config = dict(
    num_hidden_layers=15,
    hidden_size=192,
    hidden_act='tanh_gelu',
    norm_place='pre',
    norm_eps=1e-05,
    positions='learned',
    parallel_block=False,
    weight_decay=0.12,
    final_lr_fraction=0.0,
    batch_tokens=32768,
    dataset='wikipedia_en',
)
MLP neurons of a small language model. Each row is named by its layer, matrix (up: input weights; down: output weights) and neuron, and shows model dimensions 0-191. Each number is 500 + 25 x the weight over its row's rms, rounded and kept within 0 to 999. Numbers have three digits each.
Before each neuron's rows, "fires on" lists the tokens most often at its 100 highest values on Wikipedia text that the model never trained on; "fires in" lists the words (lower case) most often at its 100 highest values on Wikipedia text that the model never trained on.

fires on: " World", " species", " world", " there", " students"
fires in: "world", "species", "there", "students", "ncaa"
L2.up367:514514505507474525470470528519522506509490426508499490524449525501524512475523478491493468496481506517438504499499550485500520480455489482534509497527532532520532512454503523506493511502527524534496464467515499496533506517471515517513514479496527513504503513501526517500522489458495482536498493486523508488487481566500523474492490475506532517518517498479491530492486480466443528488402528491519492534460475480517467456475486494467499496479517559453551520514507486525495515474481494521441489504472527487507497446446514469487501541487508496496528509513481533527491514490500512516
L2.down367:482470502488543509504467499489491555515492505466495492505508457454472508514517541471565532485496501473514495494480488495496537479485499518465526473540470478508538451539524527521474494481534520545473497509525533500457515524468480505432464478484511549470543476518469517513493497528493516502484484509470514503490485514496539458541497480475496482521476519537512524537516483541523484512522520509460506475528536509490481537491473497484528527515479509516468503485535516481447510520489467487524492503470480541484518462497455497490502504504484483512498440486479468517521504481561512503

fires on: " a", "a", "e", "i"
fires in: "a", "qaboun"
L8.up0:487502464471478476517526489510475470502455539519502492495507486505504447544491521495502522480465479529499509492483505493462463488539512454531521497518531491512479504459476518509492510473519477514498473530532518504539496480442473503498511531518531521479443513512484531512495520513504537520489500449462493494467519551503508478473468456481524531494524474450512455544514527487518511507512511505488476475512508535482511477547474533518470453540490515510477499502551501500491526516498487515499524509512488496570503507529466548513479488479466511530563512484496494494472488441492515462
L8.down0:489538509477483474483503474527519500469446511514471521538442514506504481523502462475446526499498484534492517458514521508472458521524510497521503447489509491524502485509495533523509517457486479513515518482553531506508519509491513467500471496488498509522493531519492500531505493517467493497559524498493473511516515508546486454472522516442476500463487489475482478522494542472514466463495487547463513532550466508507552463498455509509504473515489516507497532496550487573502543461504510503470500501512492476529473526522499490507507511476531549457503497502488468488537493457515488501

fires on: " His", " his", "ce", " he", " Sch", " comp"
fires in: "his", "he", "phytocerum"
L5.up642:460464509467512506477532492572481495519489508469444486484524486527481501529580552510546527502522516514486458468483451538529489507499495500518496499492493517515487529513514469491537496490492490523529493548472526519473495525483465477486524508472496480488517523522503512478513489483496513526491557480482495518481486488471473467484484466518461558522461513447478511466497533526497545525521514486523547455499476480549524467515522484494510472513535474517453477523485513514507496485472519537512496510534523502488505489506490504456478509508462492493502487518495499526529488466487448496
L5.down642:485511462533457504469508466498521477470576511502504519502482485503531480535512505484493522487470502489480546501474521474571539479494546497523528504472504529515483523495482506501524490535509528495485497486519433482526483498543518570490483465479508493486504520493462490490534504486491528524470481477501494490482461505495491489463496533483490525529485505533533468512478515512499487481515463538496527534551481535487504490510481482499504455474460537469481461499484508512432509485516491461511547506471511496543541472494480494456510501504520523488523533494490475513540507480482548489

fires on: " one", " some", " any", " three"
fires in: "one", "some", "three", "any", "two"
L10.up58:488461480522486524519511492443498453469433521503439529500538482483479498501488516530511509543528530458561464477544466520497512505550505521486539469503515461528475515506491514512482528454483494508525499527453535491484487481506501550510500452495496511521528441535478489486456459535519492471485515506484496496517499478523499461507520564555466472499494499514502493528487499511476484455496518489495460480513467495532489504518502489483505520505450525476507514452518484492502478481477518488514509510505511479512531482497506490503507502513512469536518514473523512534493530530543527479
L10.down58:463471537498566494513502499456498520534506479477476463529530527473580517446520503503495529521489483491479501478448482510478515493488531520531518479505501510457524458483498508506505480457468509506525487473494496470510543491509493465522509521493484531486473451453519478464500488499483520514496527534480464501469525537527532495514509532488484527503488474534535539521491469517545517522477487497458490482518471498509470508499521465501450513484520503492534520483522555492507477489491535489469497512507504533523503521480462501541459503496511499479465504490497547564509477484534486475

fires on: " two", " these", " three", " other", " several"
fires in: "two", "these", "three", "other", "several", "many"
L2.up624:492443474480522566515512488448540480464442504478482547491474518473482510514478500554484498532481490457494486440486534509482515510493528512496518519516519485509458482496542478500483518524519481510505499500542495488485507490470491502495507523494505529504510512539467507496511465529486548469528480452498480512501507469556446497508479513481516497500538463525507481489522461506464514488507529502507490513513497510504506486475489456511506500483487489496473494457500489531473512519496503531521478534496549529489493512450530481555501517490510528540466438461489510569499515517508533526
L2.down624:484510497500548511474514487476490502501471493503489506518499518473477526504507530496497492528514509510494483502527478529557518531491519535455511526509511525495469455513538503473526532537489488479526527494507529514436499480465513483507495482516494539495485459502488502483494476498478514535490495466431511512497532496509510493524487532488538504497524495502512522472558446535503510486498496491514459498521443544498495509500480488486529500548492438481507481468484512485510492454480471454490499495541540494498497492517522506531503470452465538520478449511430494580521479495507531497

fires on: " time", " same", " other", " that", " way"
fires in: "time", "same", "other", "that", "way"
L2.up244:509472522494477508482524528490541443482491500505484535465481509509513545518493499553511508471523503536528509468473521483489518485506535457476512458517527492502464494506500533516449536482502480522484506521499500497498505479516470515505546533426494451519493508518494530463512560451475541514483468475505490475513517500554442469488499469515531514490501513519523517477511489493492507500489503483518492519470489481517540473519512525531518474504433484498488498497482473512525509491480505499463508556469505516524532488494504530512533499562544477498510449478497492509507467464506551477
L2.down244:496502531487503447485527498500485486532542502459518524479497503494526447512481502478502468524478509542495489499482504484479524508472514525523521502484537461483474497534504484506502539501486465523532462487479527495525512508466494495509508430525532505502503498547524493517515479517499480543524550509484461467475470522519504519495501503506484482497465554504466496447469494480555462520443544521500480474480508493455542495526495502484509526508519480508515497466510462549496502493522496532478570438528494490522489425499492503522511530501478506501510512513452525516519508490505471486

fires on: " a", "A", " A"
fires in: "a"
L11.up527:530531506514496515539490485498461437503491502519489492490497453516525510506480491481503525489491526514566464481492450532497511496492515527529510467577464489498481486443515521539486518508485508511492474510565500469489489503479463527482486488519520471475472472507494498489522520492509511507531535473478494474485487540500469500493512520494497474463505443491528506505493487511493471500523512510468559497492505503469489478524484496486520505491479510503498466449532538512466564504490536518545520522533448498488503503503468511444458513477507492525556477495492488482446525529506515463
L11.down527:494494471487496443488508493489514444496484520551510503493464481487554504569474484458442516511531486512488511519539507534516411501460563488489504462512514492529496463526492530538513488463520486497548479511532536477505510499457493493494464508470511503523484522529494498479475508488485503496473486480463487506496489496488502481478442473457519504480531462504507489500483537493528542506503502512483557485537520496533544472515557470519532477489456495513521494462475488519532531479498472501482533472493514526513531502511505488505486498519521528519498514491505502499497509478515524501

fires on: " of", " the"
fires in: "of", "the"
L4.up449:476520495491521504491487509490454498502489493513529513500487508517544497511481495523495504529506512499502500489498517506507524470491486509549551473481553497489521502505509484532498488536519483527557535470511511538501501501458458526479523472507463479483483493544502538443450486579494476494510518511491506534515511508520476546503556462491480511487504483503486498499527470531533524512479546504529495497504513475505511474475459484464497470477536482474493535509461524455516478529511497540450514487520500468481448521520536456498478495484516494475502454540456480501480479480527444475
L4.down449:530533540484511490513509490514509493480503512514469490465478503494535503529509437485476500467484485495535516535513486500514487517528494488500456529483479506499460526510495497463523491511495522471493503493475499493517543500504463488504543547492503531462504520467497483530523514438479498463479494510495538471484553478482489467483473484517493549548467511489514462532514515525493492549495495479428519496510491534495516471464553496510470498543482482538467486518474473538501521497522480485501467521501544501510499502491472525500467510486475538471500494438477471539536525572505527490

fires on: " first", " as", "re", "ly", " most"
fires in: "first", "as", "most", "being", "be", "refounded"
L7.up639:521531476550470526537518491501499446487464518497466504482495525465524490515497487489527492508514510510483476546467453510532471483512476535512526509501491528476498493547551495512481514504471539549453504552430488510497529509524475479477493505528499493506525525512498475493494525534493494502508505513469501500488517505505441492464502492476464485502492515510541487497506467518483516478490472495547494480500496531464486484444486510500473472512482517521484484466504535467457518487500524509487505517483509539526496509542506492518446531514527437468504518547526468535522529485495439544
L7.down639:533570496486473497482523458516504504530475502472511497490460517454522492513496481469498512495474496496472481572528532516511487498520540504491425492533522512492513508479519528475509483498454511526485491525506524506475494491567503478502462509486498498512501487481508530512506524504511476487537455568498531530539504512501534491494464497437500461484493492509453497485482451462482502456536496531471555505498475547496479468483490469514499536481517493496491490542526518509518471500492533518482532491510507491479473462559518478521488474517519506508478484504516527482492495455490515525

fires on: "s"
fires in: "s"
L2.up428:498508528505516489496488503528510490500506502479500514531478479468508524541519538513499496458492492473527476479494485496488497530448473474485540499460517503496500525536510528497515528489485540466500527500522526527520568527513518521530480493502464490490508511529500494464521483515494531492468519533478452466476484512485487498442539472525505495477511525518533469483471504544500449478570502479520517466499492512500492497497513469448557460504515509498500491488514496508528471533522501543524493497468501511493530558442485512521526504452516485461510483444492489540471442528469481498
L2.down428:483477527450563497455488491545500489499512493486500520490501507491509485488495500474509553506508513499496508440485479513485478510480507535462529484550487468526467499523495527483521506491509482515495486535501500516477500512500501472486552502473472463504559525530508519497511508484478507489506528471474498507512525453529500474502490462553475554514496490490427468518484518481476488541471561484545506506512520492489515490492524493502476497469575515477473493495511554499476548482473509483513505542464515553535534482447497528491475480484507507486527475499495473494531461486499500503

fires on: " most", " two", " other", " following", " age", " previous"
fires in: "most", "two", "other", "following", "age", "previous"
L2.up40:499521487506519535485480539511511447493507507525456510503523507486482503441488458532521468513549476486540507473465513498502546503550484552496540501493515471525527502482518513497547524512471499507496508481517500497443472475443473501533511536489493494509474496455538564527494498550508485489503501530516514485469536507547459451493478508505499480568487495484511528500468483532524519514471531540471501512477470488509510478434496467511507446505487512517518515476479513524519471502461484468483482509485515479475501495472496524513511516529525498486463493510522494486473496477523526491
L2.down40:550531523489486517513490495519507473491526513533495476478461506484538503501531506509493474536518514515513534472499492548501486506457540505558513538531519549476490523488491514521500549525479426450517515492488460513447517474491461528508545525518517481485488521503523531474487513506545505489479453495463528518465460481520467499471502476499476463501498529482507483524472533488497527468466494549462525496468521511443467478485486529504515493482495481475473481446532487503472535498483527470530513506515506461503485498488517516504495458473522498522513496500520500492551481505498470522

fires on: " the", " their", " both", " these", " his", "0"
fires in: "the", "their", "both", "these", "his", "000"
L7.up343:512512519467480514553482518516497508501477494516518514488524508512528502524506524478503551504481485520487490500559500514507514494503532536467521517481472482521453516550478510526591467509473479508501529533496496500505535465465510531496473510498496476547527436472497499504494558468547493535497489539498471479524463521452474458472535502488487509507500500492522508456515477492471486496482477511434498496498538509499491478470492485520499468522499486486473507433452460512489532541487475489502514501472518511528495499493481512502466442511503482505508503466497493520525506512541538507
L7.down343:486509491522474512478531486514457527479518493492473469527474493472566483510494495509465488504489527447479517529531477465516503510501508484488522498507500512500515496515528529454479492490467537525504488538528512520492510485475489550539501535525512487510470448498447479473493502517527482493475524515491486440450538525523475493464491536539510482495514505505480488489469486446496454501494531532556549490507475553490499521475498495530498501480495495543506488470515460454496516471471462511506515530497485502541513452477537481511522521489542517506540473509500507526482520485461545527

fires on: "s", "en", "es"
fires in: "s", "miles"
L3.up380:508518509492525516478537488468468500501491491505475519517488513548475461519483501501459472484521492503529534515474510489475473511466505495488457483498519472494480464527519484503544525504513507496500478528500471491483495488470517524472516495452496534508577547496547482534487479534530534519517527425503471507541493477490514459486478507498486446500548489502480475510509481544468523500502521542482474500518491523490458488464494535510506496483495474521475515487506506490525518520491481485488540505518459429528504510516488542486544510508540557471522514514506528524490487456495455463
L3.down380:482498488556495505484474494500533451502533516491491474519458507457517507530521506484475488547476464542517454508495490509480511494458492527472499505512514530501491469501509491514480527499505528518465504483506483509450516508502502494527532524558534483501494510548476503483553504440505506519462471486503544507521485526548425532492515477546506562490497492531500530485474498478529509546465479436496508470476459466528542533518480482499545514482508511510510485492476491478503508474530510532505518479509497518476495513485524474517460471475500492479495505461510521461500497496504537468

fires on: "In", " the", "s", " in", "From", "ing"
fires in: "in", "the", "from", "denotes", "of", "by"
L10.up213:510506521512519482492523502472521496481487506480515478542557499501497497488510523527436513516506511526473464535505481465522503529503546516435479507494462492537448519494509509528525516536470512519472510552488520484505541512474498499488546487449481496513525487500475507466465513498517498533501531534484482524516537506499452501475523524504446512511500495497499504522445473516494472496502521503519511528500500513503504509501503493466464477499527518502464462469430478481441474470492448484514482498538502480457516487476526525502482517541509488500521519467573508486507492552482515507
L10.down213:520525490563506521446493458481461492527490509501486483512489536524533499496481467509517502506486518491503505494484510495480511456485468471529540519465483503480528540517510454471497495478522497510540500464486485510527471517508515521530461528544528488497517463516501496489515457485527482504488463510518528479448472504537498524518514499494519513512494497494512492519491518479500547485497497468517495496520514508486471521519513454504445496508520525467539489540554487497512482534477402532464528528500521525476497482484483456540546478486483523491524443534469470477529479515508490480

fires on: "s"
fires in: "s"
L3.up588:475527515485504532477484524509491505487509526466465496507499519474501522522493499516509484515513490466505463506512528497492512536479498583445524529478515504482540527507461457517480475528440474490483528490520460522499515498458495530500539494483495513500533504544542503476538500498506485515481537492467491508538501514483556518470523501488483514498528515472533445511477523502436504539539477515513498509491507518492494462484496476454501468504521521490502474485479472447523503547521500489543483502549507472493500482496532517542485502498529496472538529450473466507484487487488503436
L3.down588:514506527499549488479515536530485508477493490509517484559520489503548505464507507496498464494491477501518496469449464531477527472516510495537495515482490503495522490545521513517527470505509482468475458491507526501524435497492508491446491507486441479494507492518452526502449498492476474451528472504482506501497516496526494574485496481517490538512452467477506465489488549519483492496519517471479528504479513483485535522484541517500493500485558537466465480493500502467507507513531485534450502504526472519497503456514521490519486486540508474523503499540516474496526555507479550535

fires on: " the", " G", " J", " D", " that"
fires in: "the", "that", "j", "who"
L10.up700:497515537498527514501517493473495507503475493512485504464503550522515487501481519514494500528514479527511524523525533557520506532526512508496481509469510503463468472503439473480460518532474469501462495480504530488523480480476468483510479470495526503478497507488492452490511480538519545533461521514537460462466503489482483469481515498490510480515490502523555511476517484505513532527490510497491478512549503499466512480528459472502452523468496490509511497496452552462509516489431487551482533495520453527560484477493517522522549460498505480534517504495478533504481520450510507455
L10.down700:514499495473478489502473493505530462515524527514514459485512511487562480461457513462489491507509442500458516462523481490475531511468506545511508490440517515477497507504506489484478524512495528494525457484543502504440491537508523483542489501485501440514461516535465488533490513536493509511507506535507493537511498518489572504512523501493505471480520462519489519556514508492528494496521481547498507478449504519488516466525480472487457484471510477513469499478484518508525522515457471521513528509505503493517456482513462471512491489530554503482495524518504513504505485569473497547

fires on: " the", " to", "ing", " in", " of", " and"
fires in: "the", "to", "in", "of", "and"
L8.up470:500536471466510465463546465453532488495505500457445487465506482529499530499494546480505454525493470488542490498537505475500484495482518522517518522502525502531531490530516503501501488511474519478508554521525536540516520502506516486479502507496507522528503552570466497538533516541508551498460473487495479526507501548472513517492515511504514508467481465455487497518516471529540499529474502506457461472513482462467470538487479473502463500510484523468491492497522493516477461514517447493462496533495524507490469518526528482482479466514493482462503464488531501488521526466492481509
L8.down470:451463504491463486486509473490476535495500489509522525493483527489457492466500477499555475455516539547533491542490493493473427466507477492457487543533531478510464497454443500510496514502542503518482515488464499495509508517456495500469515491576525492512491524470518522519523478494543521479541488522491510509472512433544512493493505522525527500517481497521511482497470527486499472506492486499468513449508485506502502472519499526473456564464491494502466465538519517479486515508507509470483503486502505512504532516489481521503503524534545527511503509521461514538507481539490523502

fires on: " the", " same", "ist"
fires in: "the", "same", "200"
L5.up334:455476530479497557470541490563508479510481512552489470502530516493531496518491511512494485503566541516497498490549504501488516487475498525450488512486494492476512494479564514479472506494473500472519492505511488455548500534470490497523474486493523482464476543521492512522502475528469543530505524506450483495513506491505483473474462526512481480503481495510458454488518496494476513517456464505484504533447494478493520450499455512509524502528512520443520483483490471468521465488495488530459491511535518495482522503540519491535514532525521514457503513465501516513494504539545526477
L5.down334:550510488485509507489471454500501466477497534494512535512508511526483500499500477506485486530499485486498486512507517523456447434544535488489484538504507515519464504504535488491519475549488524424516508514556529529504479495480493522492472485473498480472497514500489513465486487522484492509482468494546455509527513551445500496532500521479495458519509461482459510513495492513457469490489459493494496500511537490477514471560498537526537498534566505526478514477443461540508482534516480509497524474495512489462510556490525469497488537511511511496502504504528530517498492467482506494

fires on: " used", " following", "From", " published", " included", " present"
fires in: "used", "following", "from", "published", "included", "present"
L2.up214:487501483521530518517514522452561517481535533474486492522514507515524490509520510565503499480488487485532509468502498508487508466527508500527514505491520483482457470450442529525530542505529524534502512515490493558496447520492518446470563516510508523540498497484460543501500496471507494512463484490517489475501490508521496472461481452482495485470505489519480534508477449476516513479496501496548493538490507522485542509499497505498522454527486537485476554473466509507500536476491470488514482504501495485510476535444476499504491551499482478486501436483509498518508472529542503485
L2.down214:510488503496510470480483472533497474512540532492511457499495487500549443438526516480519501459527529476533493508494523501504501450486535499479485471501567487452489518506508475482537479513482489504494555487443523515499504485462548464483492508514492506504473498479545509502475491540503479513525486490520510489466494520512483507527490505439502484475439484501462509503509505475521482485484561502489482534538501471557516504525456534513508529472524513525507524466445528483505467520527498530472538501491491513498488486485511495532464503540526490516535476514506467517492521515526507467

fires on: "s", "r", "er"
fires in: "s", "architects", "designs", "waters"
L2.up210:482503516482490516497514507493485502516506520491493513493489506493467511544491532497527491486509514498496510512479452477518477528483514519493468519490509519475510485493496513540559483518468537504528499502477519494496518479493453470483446474537501581511522491507482502498532512495488503509508498532534499486523521520474513513439525530525460464537493571476479446509502506495524507518565510462504500457499534536481450519510477501495483500475466479511520502480522477450517508463460538506541512506550489493475489537474473477431490495455499500517494509519475496466480453499533466524
L2.down210:506478471488544569499466504489551477543503509435512508473535533517528537494498495467512523533509509491489485510543477486485507514528464491539514496476533470514451511537522476518462462493527502516503485523491511510492485536513466496560538516524502497523530519486495510506518470491490511477520503475517483490491501491429480483489510501483524522508510468455498503483500516506484509503440507504513460512475483505475533521494509524461489500456497533541501489501454509457462498492514466501543469484456435476546476487499512519548481478494536487535512473492501532506527524506506497512

fires on: " a", " A"
fires in: "a"
L10.up368:548505449488489480460492444496527467506475555549459510517510475493470468529459550515510509507522508514500484494484502479490533512510490494489518518521496503527497496519507521520489559493548476506520507524541527507493511546492494467522474473521489523475473505534491499473534471518513500515494491480518510558434517507496518491484499485497544464463500519446509452468502516475500496488464507498477517500474500524492467463487494558490503444457516508487517516480540499513471485520501494498493536493482555510508448512522488511511479487497514512567515489455482504502487544477519467484
L10.down368:499486530499477476507485468491517474511428542543491506512516494479513496522436540450466535467510475517493487481540494532465508529540527502542500488499489501500497452482502516493474518435483511528500502493546507519528462523481500475458485494509526505492441519510488503517484521469453447493517473495511485471492522521523531427518475525459525497472463459520515472505510504498538499506439512520467497509540498484494498514519492509512536514496529490490552509503526550521520518492490478479484515537511517516496479519490507517509459475498532538526540506487500493484506509464502501496

fires on: "s", "t", "lo", "lli"
fires in: "s", "t", "ulliott"
L2.up442:472457482513482517530495533481532529501527523497461468483530532493510517499537485503526474454518550504485513519444507560496503492479475545501510520483490465494523525453473438558515511541494499512487500498507522517551516472499550532480470515515486536518502514548494520478495516509501528504481491452512489510478544520541498525485491450506493505493498481455528473486464509514494486515496494448526481476509486536485541491475500459524519498518477483511524507497533493474528491526481511488527539497490496478473521484474461518473461482488500503525482534472502449521452477476484474466
L2.down442:473497486469496500479481509511504563487483500484473518469460468523467484524454501520497571473473540520543478527539492518472497564547496494482538494475479491530491495550490528531499515486507489529470476503502505510496514504512478455497510448436470509492485508488519503473497523488511464494470491529541519488524503476481531508483505507510461474540466476501498504520521495479477507476490528521519506429529492503469499489542469491544492467488512503509470497487484476487495530447515517478520484477518469490551507503529511502525499504503552483481548470512496507480511526520561499528

fires on: " its", "s", " her", " their", " same", " his"
fires in: "its", "s", "her", "their", "same", "his"
L2.up8:472496527464482507483513490502504479557495534456500494518490472453470480562496493522479519443466471490544508493449441492482512508488535510505503531461483509506502549510477486497512515512497470506506491546502477542482512538511481490468489520485464479523538489516491495518520513538516513504455495500504503468500473498538541525481506486468509538512495475501442500515477487539511523530474528539496506476538529504516499488511505491528514494512451490481507504520505458458496478467513515486520459507502501541492495504521515498534536464502526503490521430468524501551442495501528521460
L2.down8:495521516515522481474487517518498513525481520473492484502530554497497490537486508504474461463484477499505514535492431488500504535470507504450486484487481496530513473519512501489526515511503488532496510506510477568513501468476513474500525494487473544456508466465467505533507495524498514490516498482448487513502511466524521490520541492460463538483498473469511473478511503524479558523505500454509541496581474474510480512481562486514547518483528480523462504494543518469494522459491486547498512512496503526496520447483481545511500487502510477533523478488507491519510455446518486502

fires on: " it", " out", " him", " them", "en", " themselves"
fires in: "it", "out", "him", "them", "themselves"
L7.up59:499515511467493553525516505515531509535505502483505455479476468528493535476514481503519517497492481482483517522490510496499475481498536481461502494537512489498511447502515503523524459483503485482483456507524482547498533510471517493491504521513485517489535466511516471497489499465526493502526518484541502556499472483483507460450519471525470464470520556474528521515503526486493467506492506521523532453461524511530467473517534499531492460497507457483531547484546470503454537484487490507463491527459520480444459484541530489524476520489456525463535503549517495507462514509501517521
L7.down59:495518518486521475507482470528544468500494488435469531504529482512455490485503495476517537497520498502550483488500484521544510512516485521508497530479467553514479503490521505495483527538503486539506511504463530509528486493484488494481489521484521451492550493504522485530462520511514535474466466506505553505498470513505449510525530513495493539515523521524487486482508494493472502535468556489465451486484493492458462546505508532474518537458549506493504488506484485475510496502505501526485498460574454491480522467503515480484492490505476519499454450471533498501528479440533503511

fires on: " a", " A", "a"
fires in: "a"
L8.up507:512501478456507511497533463500470472498513518498520527462476510549515499468499478521492493491511539549512505518498510502496500512540475517520481502504517493531478518470460506589488519530540475515506510508507498503532493509463477517474462502475546488497442489512486517466493516498493499494488547481467516495433498528481500465506524530497504486493508510444510429518497492495538512491476468513480549490495514457531475483505498529506527481468467560499486498470525540497470551506490487541513489503518468543492492485513473543465480502484513493480483498506541472467494537499533470468
L8.down507:502507486483511469509545472491510440478495515533487491494481453512517506551491507498473547535490512523523497496504507522489500506506516515506513463534492473489461512490503513512487547484488440498474482502527477537540522489483487465461512491494534532472432448539512503465535533453498507485480527472467471512464505507502473445505459482470531484470489500507525472502493546492521495513485527572486524501542502420539517466508541499484526513490483520510529500472509547512493528489500473510467523481495509500494486503494515514490469483497519534503506521497508514517512518501537546466

fires on: " had", " have", " has", " not", " also", " only"
fires in: "had", "have", "has", "not", "also", "only"
L10.up405:515485509538499482502509496510518473523494484482518481496543525514500511499508543480494495477505523552487517518443497467458535527519517533529472489488532539462512509566448498524449494487444455510490488525499471503512446503543506521485491480481510497474513535516522471512532501494500484513520447499542509505512491481470528529484518543504512510508524530518544511460490483495499493532470513487532494508514473466466477507540443525495524484508502511526543505475497497410538535469522499464474467498486490531494513525506516511475485508466495489514489479494467456502481488474524483491
L10.down405:488468485531513500499482526491452490461461531491512481486498517537485456488474461519510516493523487494468478566492495553510473526527531458508469508498521495490523493517572496499431506506449531517487524473487506543486492507535492480464540531514468497530512523513532505500527477502538504482506458509528483495489466503558500506514459506464491474480471524518510497454524445490496523546477473489561511506498473505521494453474488484527507480498479493491497472550492534481528512495500479472511497516477498548476532537512533477516495487516527507485472527489484511491493485530498495536

fires on: " to", " which", " can"
fires in: "to", "which"
L3.up464:507502472483496498536523476452461511497515536514491473484501462506469536472473491543558512505520512511474479467468551524505538440539488492505471505518512524472489496514434504488459521484503500502463537506510483500461488485490521501485492485500517510523517497564484484533510469459487513494471510510467484473505506521500498508506477563501526464498472526543511491521546487521486516490515475427463493489472511525502477537529500482506497482559462481481516503473535511495487514454490514479487504475470507520534532509506507524515525483537521493476534563511503494521490482501496483452
L3.down464:491512444516508524523511491485493499510497484524526499526449548460517477500513530483490493545472473522505505495488495494487487483497505535491534522468499507512518506524478459521481485485517486485527506519438493481522502539516472492499424491493539491538448530523458523552484512486446523515492518456488497465458500469513493524465525496534507493477496553522519499480501536551512512512503473504510526519517518516524482471479503501511498509507540491468485477484517540474511535508550477491536478481512471478554511509465514458474494506469505561451480462517458502489513499520489526503

fires on: " has", " have", " had", " having", " also"
fires in: "has", "have", "had", "having", "also"
L11.up366:488495514487469487475482508529470468531487517522502471465515522493481489470549508519469467456503484490465557506477517511517488516523526481561521544473566511514480485513515504487480454515413476514508527523490524515502494521486551502484478455498523512505508555503501477513523469466497520477468458522541490513476513500496449519462543547481493470476498499521474498483508512498499501478557490478518485511520501502522480516480511508521479494471517506501516568479512519461513521506520495500491465509489483489513505496467479494510485510523530546526480499478503506464522439460536508508
L11.down366:484477508515522497496500508526522532519505545508554493457464514521459447533515519525480529486498492468504490494509530505483491561496520517518514506475508546482491516516542534519518490529464527483493485554492535520474496503484520515472538471455482467466497501493516485504444519478436498467507496509518518498491521481482495494532522458481487450469542503486484519483497504504527435514480497506520489524521514499521467518498520474470525435478502516477451543511493495506450522494458487486515500511480538497482556507463491525507452515513494498474489518519493510466514509467516549500

fires on: " of", " medalist", "t", "bin"
fires in: "of", "medalist"
L2.up648:538449523530539509478495514513500535478504463538520470483510517483538476464524479508502546503461489524508472535523480485496564491476468484510535521498511521484508491472516508503524525507537497493506547462561518497487528517524541498499474484447495529505480482464461489514497524492494501523525506501474539520496488486537512522505502478527527519536478469528509494477471506499517471508466439492494477508496502509501484485512499500524474460524548506477538466500512520499484497514476509533502499499443499490453506534553537484488484494475512484468479518521417515492456491538479489464
L2.down648:472487542482493489500528526501493529506473490484502506462432524515517451500569465501556519505444486526514501486518494504480466514555469470530498489491509501478480466508444507483528521475503486510497471484485473458511505492524513490521503491492467535501468504473505517485531534470490493508530543521547491502519507494473492567505518443491578535518452529471468504535533501495475549523460533489471500508495517469489496517499492473511476482467504535483498502539503484510495490517511513532473501529524531469523493492455486534498526513498467485520505511508509481496465488496476507513